Weights of a small transformer language model: 901M tokens.
MLP neurons of a small language model. Each row is named by its layer, matrix (gate and up: input weights) and neuron, and shows model dimensions 256-383. Each number is 500 + 40 x the weight over its row's rms, rounded and kept within 0 to 999. Numbers have three digits each. A neuron's up and down rows have the sign that makes its largest values positive.
A block is one neuron, or neurons of one layer that tend to fire together. After each block is what it responds to, as a language model described it from the Wikipedia text at the highest values.

L10.gate133:415484480522491558525468498535521521503528514462547529461456506490553591555504534486470500537542493533486432439474581473508501539514483527493530499538431559489513505552559530552476569507490495479468503504532462498571546481488510464463450499561530473527480491532524515564449517460521544604446550520542466447630503542517471520487452487522502465478479453526592549550457557453449500430498
L10.up133:496467565510485486639492473486502469489483525540485497516501465519490506509515492517521502509563482580488412537548472519559522443499419443443528492436498443511487582521568452522462557523519501458493550481562522491542532474474461497460486403554493497471475479523494497482485436492566488491503520588484547480509499402479577532449549519519504485492505488556430469520551525433466496538520
L10.gate248:486461488499580503486577481440541518554399501535534477440450440541477511511471477529507473520501532569488581476501499597516511493464492544511513525497511472448490513568504497511571521509458438515500520506462488459534495506469498531457541423447520475562456473501521578519505505470538520614449456531502525494472489555508511467451467509507486449493463565467466527514573500476468572502497
L10.up248:474486501464548571531498494493566488452482460534458512493459489440463527463526522565444465514512537494451531465512533503484488545406539504466532528443520472458496511561501546564526523559468479574417537510467487592470537482487475523479554458531518460552536497545469578464498491434577449438489489526525553528515466487468522558506408501413461483495501523504517542531482508498476475570535
L10.gate259:468425542475543495484552462507536474502501498511570523489429477488500495542510504498600485484496482536511492420533462584561511496481552447465460512473522503545534543522600520584494525545496474534542497427475544497464526479509502539466540490481476500506434476520466470473474438442526500490546457506470550578494486492409465474484516505444428525504496494553551520485575477455481497426492
L10.up259:510521522494414508458546417524558539480526510547528480557455534487568536500500452533523392469439532593482462512522464516533493540489512483490562525488555496448500537550465575530516492454472426526451491494570479549458553474504471469554477595474495481524499520451449553510504483482459445472460538458514495517457477504417512548447453524454524538449455545442517497504486627497596547513567
L10.gate392:502467528492427598510497491506496495490467524452534504496541442492530596464461488441487458521533515491524573463520585532542537497476481507478499511444476510490442507443468516412529475438493539482444519466419508500534501412543565556488523515562497459466509459517530521499497514464451499509434494526493489494546500580494484395512519482402497479478524529496451507488477524518528523437421
L10.up392:454529493531502415509492456498448485491539497508523543441541502504590491440517549450601535502518474469487517473535532486518476527421500527430510455514480460537535536472532534481577541532475525562440493501505488514512532524539540490464470469469489454506537495515565534482484596467557475530556486516548559521537574492461468530491601481474489458505463454482497472442545482486530488444417
L10.gate718:450521531548539541475515539497486490516484497522529463533527499508458499505466558500473469535462467570463545450528453546548562487514571502517456449535549542497521461546489562540408518446530491488517519472441450543584552441478477543521422483531485475507495506507591471493457530482543454487481512456498509507528423566535516400515524502455550534505516471440534525527463492461507531490464
L10.up718:489517449478495523445551519550534557484475528450498500447513533503453488379492528513473528512500527524466615492524544532463485488492523505475523567447452529530455508547460578464506534508503534556484464561472456497550526484490469565548450477542543435557542410512443461545505549472411488465455471530457473471495552493493537542488468488547464469515530500541520508515552453487486537527553
L10.gate720:522544503490526557485562481506489491536537477438467514556467546496483515475471462526466502507547547478442448519491553450485535532515451570465484490491489558462509558539487504523519518537455479503535470461484496484500499479531565542485509487532454424508531569577543548510497497464526494503456544539536460534499533454484540472390462502500538475482496541519494466509429432535629520480444
L10.up720:484471433519603504508501475516490469527549499503456504442446441552565502511482525494493482508501500463557467530534526494568508516441489569468548514507470519444489501523495494473556497539516529460556538579494470458474477484479486494465508552492538523500488456528496480458500532429466516480456479540451525482561546532528541543430456501458561476513547400500464506586477507553442492485485
L10.gate886:536468501465521463508498536504490513484554556521457491536487464548505502498461516515526459526432518518483464503497502467514501477526515551514437534459507546514477464488540473472518499453463453494485449516489443518544536464505550445452503535548544403547513509535564504586425446489438513531531554531491492414513443560500457516466571522532456465502511500558501503496491580503481570550544
L10.up886:488538451584574514519539428513503500575478482513503484493476545497470528511469408530539426531438493522442555539522515522474467535528573416498463459471475509476522550529520438477476490549501535490574514463471465496462570474469494482449551494536492494480478448481465507555460561513534530481545459498556514529524577518470515435484487562489461521463498480492559495491551502502443447496531
L10.gate987:465528430500505492478479535532429481503499485494545501445445442535552507424479466545495526546538492510513465421552481594526512458531478456453545523490486562486536570491594560505488556489503413488519529459522458563514518462440589599487572547513569505509493506481441528538526513491489520559467476484503509473562551530513499497504500469442380479469439427555466501512476455474570535478450
L10.up987:448525457478512573528466511503444469498533514453508539492471509550536528491522479537558464547505495486516495464537572572571507485526476485458466517502500550502565551447502493474474576443539412508458502462486490565516491451499547513439563570539500496512511485556418517518526521475455542519543450545559505509530539545500507504545555462496412494456433408518521480537512495483560499429490
Description: Punctuation that splits fields or name parts in tables, LaTeX and codes, often before digits: table pipes, subscript commas, hyphens (A-2, al-Ta'i).

L5.gate64:481570473563494511544471487511484489495534482473453493590513538495487485558515521416557561414501507519509511475511483559464512517540535482522518508474565472486508478545464492502504420526513544435509437452499432512485538466439575431459398504467453471451438477497464576478517474517539465462488491531514506518468505486457503538508491546486583563527490521557516547547512507503463529503517
L5.up64:523490462510578479585491537488483456454494491493460476477596505522553470514474554504474500480455475487495539488515489510492492476483480509488512539578520581511475487516467454466545447503558538441514521406443572486563483536446524550482576475515527458492523443542528506450537575440539517409566553452518569510510467461427533496462467541474465419501566538553549460489527454558477528444450
L5.gate447:495492482459470488563521510459444480450491488527505519484477501548476513444544469503563486551534508512485549528506480501493489561512516464473607480503501517576513480498550455524481463530542466488480513476493547507469521491515510480575520563555572475551486516526417504452511514417491530475537452496468479538536470571445509470517467493493528517497504472423509473553536502476480547566540
L5.up447:464408454406448510542511570460530562573554510496549527489485503514480532514544485516476505501506457492507497440439486491561470498536586453568490512484481650455467517517540465548558495485520533475525499555424539488464499493538504487464486453512531363487552508502448508449528461499492490498617553553537531478538532515483476431496452506516490413513527529490470457483500496459470568487509
Description: Closing word pieces that complete a noun split into several tokens, especially materials and chemistry terms such as ammun-ition, titani-um, alumin-ium, merc-ury, car-bon.

L5.gate243:488461470531492514473438476475430491502442494482512461506488473417521513541540477479460589554498464478502598415462491511485549608538506474512537529421542548544450513574423503539518524528505500510470531439516504583486524516575426419466516541413483518578471544457476494515503490458533447468440501441451553506519462565516562544516654431458397475485470515539457475518494494496505458434541
L5.up243:417450495503515491472489496465494456530535484493484539475447503528565465457520553561457564514481465474478458446466487477474457528498495538521548502526543466463473532416506554496539484506491523518499483515517512497477423477567520578469543520447481503509434566485584575578472450474541434475519504484528544509465560503464476487491582426549469490509464562505502461504551500486477467454580
L5.gate953:464499479478427567461510423525523522495378482505529517404488483524538485604474508491466404504522530452415458442501498547452497464556540571574545439452497551424457538546478483571514473505468525480488445594462487532528461516514464450568510545485441508510512497505491512556469579479538559469545535481499453482464514514463444474492516503521481494485528435567548498518599523519469509522493
L5.up953:397464493496507520482438499486513493504534498518566604387423535504542470464551533494542485539453511515498595442443545482473564484572517447466486484520495448563484503511532500464443476457503509490581564498537447496570480504527444473461588547576541536506457424508511538537503503568447576540430485547527556518495505533447515497475484502551538475458509461547527462542476522528520449526514
Description: Connective tokens linking two items in a range, change or list, mostly "to" after "from X" (from yellow to magenta, 2 percent to 12), plus and, commas, list dashes and table pipes.

L10.gate10:497502474430534488518433539494586519474463548443531454517516593461576549483444470493505449490496465562522468532508481494506532452501485497477531558474488532467513446490516490494520438507445479478555512525474462537552509521556466472487485415398497499518508430484461491427559481413490413531473537467509525521493507487449499579538530516462533523485437487478544375551562442479477523474531
L10.up10:493546452450488460507381428494612536423470397558483495480560533400583458455536499505526517371453459569471509556488465518455453482574490512504520467490505538465448448553533487532516475435445524536477482551459482492491452453461487461485578459473545524515563502444487581465535507462478464577491557438469580543494468528537485498500542599505507511517477465481522510425426510493502506515493
L10.gate85:460460520524522475502470470489504494473506538517497473529496520346567529525532369436539526487492477485626560488579519471515543491573538529523427494516520450509493415514504543512474467584479537503535493479476482460457509469535483514503436524533442487518438471503548494520499547481495410484506539462564475528497495499528495512547449513483602508526548533517540428484468497545552518512452
L10.up85:531437511498474500547495444479545479483552500502530529449490539435489445514468460482554482508442594510530466484528522516474557478497496574536493519527462496500419413520583436510442454504454512519507475457526537538498496500466481504472426507453457552494477485561565482565511533531473534481487527568461505467530479518477488569482497515464609436457469528564530431434475481433528469491503
L10.gate155:574509515518477524573504525561582509563457525466477508485470520541473485567534565450592501528451435504441504444470502503499522489514513555500436486509502498510436441595519504480494508504522565515500500501516473572578503537504417534486499563468536531488457451453451534515583577469499457470472568488444537518523516577496446523534512554515558532543513537510470439507461514514475467456516
L10.up155:467538506483551565550497502501593552528544501441531429551522499517582506496552521474489475538461565531525507491459498549473566464513524479455486471510547491444453489496460521511529531577482525516532504501486507507585497514532465482503480484407485468527547492437491463451581515457458485434512438514440490560440486549494567501512508531474526540557481500510508479478546541493509483412470
L10.gate190:520538494429507542557501509510518574485563529543512508500521535496538526552518523530469492404479535480495501490499550533449460452541557542554503501515552516508486447476538503458504534428496508490544495505472498454514463508489541513548508493467439491496537407437519496499433498471443559468550498497468488521519472523485457524513526539520517539475537507495535508490482455520547466464439
L10.up190:455536528498521461547487569539517543467529535481595508484484479530496472522475476457436535412468542499444484434586509514532499492475555507560543562471481441494474467463487558473490422531483531430513477524443532506461496442511435554482492461447443540536575461464432502562571543425519513523493579500451420493514516503496474504480489525497574496456448497522536539535455522493610493441431
L10.gate243:438514503495491485456487481553523516476395463528520541479437538472529521545461484535529472487384492514553505452512541542471497436426508463496533517517507421516473507547515489481438609463482464525575533500466483541463407417595491520557476507464531515506456591498560493445450503477482479548562565533527472496523483486479449567515440531498549539508518480539469497493492474531566510509474
L10.up243:525542529444498515497477567483466548450575534455524484456495549497545488492562547402490578465482450535526545465507498485419435464473453488542430534472514496521431470443497512525466511529501518510596567500559476486499504523555467547516492492548453527507486475509544523555540464452501417573467509537469454461505456558457521479480487546483530503567510477518470508506457509472441547529433
L10.gate510:472508502497442480478468473540553492423464558537492532494535531473480485534499523542476508532560451449501524482533475526478414469540498491471504520460451492507407523455472541441510509445498497431451526555499582508484470494484509518550510463468497541459488469466438550487548518502588596580538469448557541526472455511509568481539460550526447507575523435485455481494523480458419603395470
L10.up510:476544503580468480512462543572467465581426474504468557550462554473483515543511511579537520554519431475440509462493475515546533390482520582421554491503467517544520540549529466558540424509483478470510476526483475515412484525475507543503466481492475566505514468450534539479424534528514484560448581486522531462509467510516453489527583532457416511566515558469502533478461568571487494527592
L10.gate702:528557463452478455544517552459512513456405496478454520551477564455559549517455447538570562473577415512469544521523486545504432575566526454503572525472482489481464547560552490506483487435467525407481533463488469553480534546495505506509459514473558532469488504478470528492561553513509484557514482478476500496470433494487500539515540452586542514458444493432460547538525435483410486463518
L10.up702:517519485483486598564529568495489538481444461471400539563466529458508553464504469513448473502499388539425559539576459513520533525584491496463462503519455490497459561536510482546498438437510543468545472509522465514415531517506496481548518433518556510478511482489464521512511494525516493468490468527522458453491474499562460510498546483570512505488492504460570515552520458445486500446507
L10.gate958:461481486546549502479409545557535522473487561528458505497467427496528512530525486523535480469546468503568504436530532436505458546485528455539566505509472459504441429481520537537532431482522505462543578532506564462454442482491491510546496485472371584497514502511449492487542475472575513459506496458550567508503538466547501512527466524483555449496536427513552555483487513510518520462496
L10.up958:483514480466575479431441477450553493546562470491578503475521493457499473460593418588494485490427561491409507440556544450479492433504577529514495476481530499578582517524549508435559496452440510414494429560514524540552564497493556491454447487566534447555501495432459477495496581477509490521589518529472482493568510490468428523499571452544488539502503503482454468529435483519560465470524
Description: Forms of "be" (mostly was/were, also be, been, being) right after a sentence subject in narrative history, usually opening a passive like was demolished, was released, being deactivated.

L5.gate520:561404501415492476524526543516542475483468498487566530475513564474473468479557457475497489595473549438599453493522524493468525555541513487458483512464484529501477435531488498515565493461438363528479494496496455451507580486523439505476457509540528560561489491527489459526445436454538509595540563574513526466475449514522508501493452464481536427543438539488527528520504524505436498548566
L5.up520:467460474551460520471436556510558499518516567449514546512590488557541506530487547554492495493466546483519515507497487517489454497488538547524495506519482452508513530577506564487492492571484456498544479563532472478505454475490504435456537532560502454512465521539527496462451509536455575449576503449420440536548500516546463472467462469455473497461485514549510492477484582556417446443416
L5.gate799:534547473562572443523464460504518504551463464498516538520531502475553362502515502582525565504463538406466467496449559574541507475505522520550522460518509470463515483498500435530572505533473459541489532526522509574477445474435472486463442555482447485435486450504456489538439528478466537535546491538531498571535476490493491502548419482448578482508498487518505516470484422568496457488476
L5.up799:474462550443503533544471516500528588523439495507484541509525575583473511543422397517521512522484476500487514492525473523496477537464517415498514486379483449515561511554549516403477525442408484484453469488501433495555486522516517447455540441474567493502532461465521542551580525449486524452485491481444508433454454402440432514549463503499485456485534540514465461492549523531513452577490
Description: Copulas and linking words introducing a description or category, especially "be" in "revealed/considered to be", plus "has been", "became", and "as".

L3.gate106:495519400496521507531552462513595486519503475456460489508532452512505481532511511511546549505454473516510445490477571512455503511540518556547461542392532442526391578501474482466520490537598503508471551517434442477520489545450433459506522440503564519515519456512502545551492539485472506501519469476475563524545569453513594458452515557559454503511501603509461446471531485509420489512462
L3.up106:487445484479485497569520527465507521487419596440480475528500503451502474462520497430478512484487525508421561502421458532462527580488538530522467509517536485511512463475506504497540532470572506451505504490516465564425499484513492506445499570537515500520469558472511571421478534463461496486553494488473493445591487544479560460513490537418436516497468500444513497473465467581487474539552
L3.gate356:498540588547550429466544522503488495492509517601590461511494438471487528559479469547448516502544478545525494407555542582491500572590462477527529467471485464502500505506390449479508479524514512539522582489483490528463495507510480534507439508495465478488483460531463468512516488488551526578476504463526462549567541548475522432508476518541517458521486489509486461474518481489579428417483
L3.up356:455546443517545548398475536570488468522523470507498454464539441461449537534511515552422463523479524433511476531541503506468496542499512502558462449427543426496535532455558524511504560539526486499541528569517488546448447520517479482498480526505481496451525471435524520546411521509489528501501458519485451570557520474507472492564543454486524598535537445470471532492477581566552458510465
L3.gate615:459471472483497514522467408496478436472473457524439490471538512481548550528495527510507447509528555473442506443495456569455485506593486478548449447529444503532500495512518515476534476493550466550489445516522492406484511403527575523488516463556530532583523464505418488575548438445480560511540503504430499498478569507478475475551480506474461519455553481481456561449539572469529475440457
L3.up615:474492468492485524517542444484565537489483466503460454485508443450533495499500457567491490513508456499450479483540529462514574436449444530490514433513595463540517471487490515479543527420513471520506501504453533499457461509522509464490501420494481497579501447454522567597503529463445523546481472523545565419466514510473491526455563611490553512513544459492477477470552472462502478543502
L3.gate682:555406462435470548554567512423472452529553441467470457461487484472487558481477563484502484488496393580482481491494475529483519486437482510469463474453531466480559481479440426575555544555487512505463504495495484460493471550454538502463469412570504475455499485594525508493543512495550557507599515524459509469505543522481484469556551489466487535558498495576430495552546495525486497561494
L3.up682:505559531480557571551523536535493497502496553502563452455461535479497518481487485572472499495476497470514475500568456525462499458463485539516555505511529568450488511487521463473466498423536482541497503518464481534487610534509441465480539458579517488529507480513521509554467477419471572503498405495545491554536575497576465415487497521480518538490461506498476476512508542479529483507499
Description: Tokens that continue an unfinished word or name: mostly the hyphen in Arabic al-names (al-Sham, al-Assad), abbreviation periods (Dr., U.S., Rev.), and mid-word pieces (v-ul-nerable).

L10.gate498:504521484538407482607432429517406471490497470527546545523512556475505477565557545586534552480515528541564542440481500552520445594542497539531549481546438509522562542501424453532467520499508547476570486502457527543546488515426534522496432478455450523473425501518461530421536540563442476579475511562515466421527475502480453511513472531513467502516468456461511488466501491459509501474522
L10.up498:503432529512463500548504483480524466478409472498443558539464542464509531454483520557522527487454500435481582445490490498499499482429483439473499554549468505485545485499519469519465468585481502502459491438522539498531508508566577545588483453513438561459499503538467481458505499552484485488491502390534489485485459554515504545484531435564499480542469524533523479576567560475414482476531
L10.gate563:521465527584457469593537505522520518476528520437572471510536479474433446510512509559475563483458519488501491496500467564448431544512455541458552409496553455475475474467496453527470513468470520459438488508522445521504556438499507573466466480540532533524503432537558507463471501509491436486544490469541479514513491449516390586500473470527486478475499554519487460512523484455515550564474
L10.up563:493486548610471525544504524529512532526462545519548493466531462511541459480608507509548436450496501469412488451568474563454438570527490525475496551457493515471480486496508429446479588490540526531450532556545495527528485526521555491508526518527527519496475448500478404509506549518480487431526542487483535463469519451548567557545553467491537510493516520451512469532457523466457470439502
L10.gate601:456517467455498493548464503527466511541527558501474460481534460494457505533536562518477509521484522472497465495524520533507470462460484561497516495508463490514460468494639460551460482494473530525493526501478489542534520466492494507433508508605517465415490501492529601573565493453476407489512477477553531490505526517483500507488466461438487483506495430483588503494525516486496513542504
L10.up601:507405463525464520492474530512430482589524470490468490540509489530482499492482482526498491510510552492448496496545495482484507513454473489447593484476509431538493446476558464501514493510471486508526502460530492568510438507484511489477499455491516513444485406487465441578439556537427449482491487433488519550511556504435538431518500451416481452486511489473582481585481520436515488530558
L10.gate621:514552450525497510519453482508505473553464531493482509494580460414478548489442497496470478535468499453467548506515473453535434575489552448490466499557417513514539523467555483509495474489540531533462492532435527481524526494546468566493432493503503483488521488455496501406518461532493457481522478419464524509550491509478530493457503500481503511519505491496530602492515463438469540478501
L10.up621:574496522542499511516457454533543473455416489500456539520445490425486528448483468485487486528503465521445524555455546511560530577497494464476473493507511494472453518438525477476506471525447444478517525574406459455481443497520506545458462521520490416528573460558544559530520553482518526492568465541531459514472557525458526522504506513506482511451426447484480562395478486500581409550531
L10.gate647:524486461478509459503491524522474483522480538487423425447571520544519560498524530515497535536401486435428486531507486490475489572496476463533428463501496501545507482506510407518525513466516486452516516454503491468534457525554520482423533520503489490469488514477539611513506464517505539509449567502526458433536554463490541479550431476493461589507455572504547596467537546509475552477532
L10.up647:570557521499564504561551534467474442548490504546539523504486520516529494552433516499537463527577509404586470493398479490477514532511489495507494585515449494535430493475544549498539489533508478468422514484486511556470505497521504516540509493562505442560451474526449494510420578435459489460556500509515570560456484436547503458467537476521479502501505544491452464514500519553511497487536
L10.gate651:474498482583464560574558492515502459472531514488431528511513536493448487443552553497429503482484566462469481514514515539488523531439454579518558490455478520531484473478615467505506549512572584530447520507446445500526458580519521521510513465469485504572487491509589562513458431486494471557451461498502459481507493529536483518468435498443518498542519488493546520516488399502484442558497
L10.up651:496497546462456576511487512481516458505475499469500513514512540475475550511481505465418483490468507478487458437493504503485526462449497509586494482547545511471488431493524504574498486531466522527458511548530485518518513435502517536591482549399510562529466539561500570424481480478475546503442470505532507489486505464427555508472498437491434568559505509561532511495454382527473528544536
L10.gate874:526531540490514506516515517502474504519551553487450469559589438492526532526486523463534542499535588448464531433512490496546496451473536545513519507449506499556473472500546435520542496467445499582517493479432560490557501511485513570485483429481484500451445431506498584581502525496443535532508534577522460453520587495567515449523465519448471497470534531449525505539468460495470543522545
L10.up874:492480427485516530464487504501510515497528483402437521447470471535556514470513579437492495485479489494485457506544425467498487530490502504478490484493548474547498464484523464509492541524420555497450449508417472486543458493550508521487430569495438495485514485486509549559455516485428429509499483551497434448502552514479480501491558536496457449476507618439558459484488481480514538467508
L10.gate959:426526481406506476548493547478451488553474493486512536499521496531495580485523541516467482563534523438500502458530491525506512462550510483556532477506514501562511508523595489529560492590465535480517513522495565457453529484502533604462586447482438417519419592486582495495459507530497476490535403493515565464548515565512523490492496444523477510494454521542509549523490505474415533467468
L10.up959:477549490535459515533484448558481475502481496477480588436499489527460516520462563534529495466440483554472528568521503518527480526483528532502572485509465511551480439516492519452470482488539500487512441466597528497494497452530498504472530474459489435441489468477499575513556440466562476546531480579486544561458493500448512518500481488419479489492426429566508525483570519505505616456502
Description: Final subword pieces that complete multi-token scientific words, mostly chemistry and biology terms such as carbon-yl, hydro-gen, estradio-l, lysi-ne, with weaker hits on whole nouns like heat, defeat, construction.

L3.gate8:474508513490497537582441487497594498531604527565545513566538585464505541489530472494441445490512450534545453450502570455491496446424493496444472425527487471494434425496502520532540532485434458478497464533478474490538521503543461478507500451489500439481500502506462493509549463512535436535566549454493486516510490465549495483530548492491539554598476459517468455525476479528538514552499
L3.up8:463469482473546527496560516547513416507463512553425428483473476455552471520499470467416588485506513534472482502498478527525584494381484532526551457540482582530500460535446488524512439499506555470503472559535438516483488494446520499464484558489524530487525508457442497522516522467498405475487587463530487419547497557439502575500502478540475511597502455529487456511482522505489456493421
L3.gate253:477535503493566517537501478559528417449469483600471522501437555495522507522515498566370413482538483531497499473550511536492413505495558508473507416446512529452482475570480509506490448546538475492552525538477538534476518600441538545485573519566441503513494489517511497464497517477510505504534458490504525486498462494456543554561513440546524464551495518487507525484506539519502516539498
L3.up253:501514580556527497565523573496487502560507505565515450537434518477450502437525476543524492517609458516484480476524492491515504502524528492506566484559467510430483538523443578501486487485500565510575520447463473506558489499489530515501451483547494481515444513538436496433484528472578493420502504480577556491505416541482510485508509576554565463560471503612454518534492466483577492513514
L3.gate677:507497537478526440546481496539515495518477476541551519474561490431439476469562427524321529510490489409493511527491527475411538477500506522449568489484531477489524463493444496494546520456475494501519500491467542521440479531552555491445492522512494530524505492525554410567571443448540424521453461530424488448485486450523496503482480445497486436419525478483464501492524481587478576484523
L3.up677:439558539483528494538475567471581532477498461527495493492484437517502525468520508559422486558518529459524557519497505533538470492553544508467470494441533525461517463577443567487476470446541471517561417569532574505499494557505514490483523507494420479505478518483555521474485410466550468486492545494536434486549413471538470452482478489451464471405484469525492538532501433499501520425498
L3.gate980:462502496488535525450485466525525542423542514532518467513410517521496519545446492480459454552530469458477547526592500504481484477559545552440413447446512445457526514521468542441521567453433498545489545519477537511498481479460489497510533521472550436506472508482468500592533444467482484512580466556451515482433567494529562551606540440486537517499431473485438509509522463488535509428513
L3.up980:428499412490549464500525566498494490415557444568498514521438461462521504480542573490442547516532506518518479548432507469516441455505490510460547473538555495532506477489493450507594563488491511494565515568513503564550494469495498551479580510420589514486510510528529434535574531474533467477539547550458521496477519483514476472513520451502442470573493453447442497501515516452560514592546
Description: Subject pronouns or "and" that open a new main clause after a comma or introductory phrase, such as "However, it", "As of 2016, there", "unhappy one, and".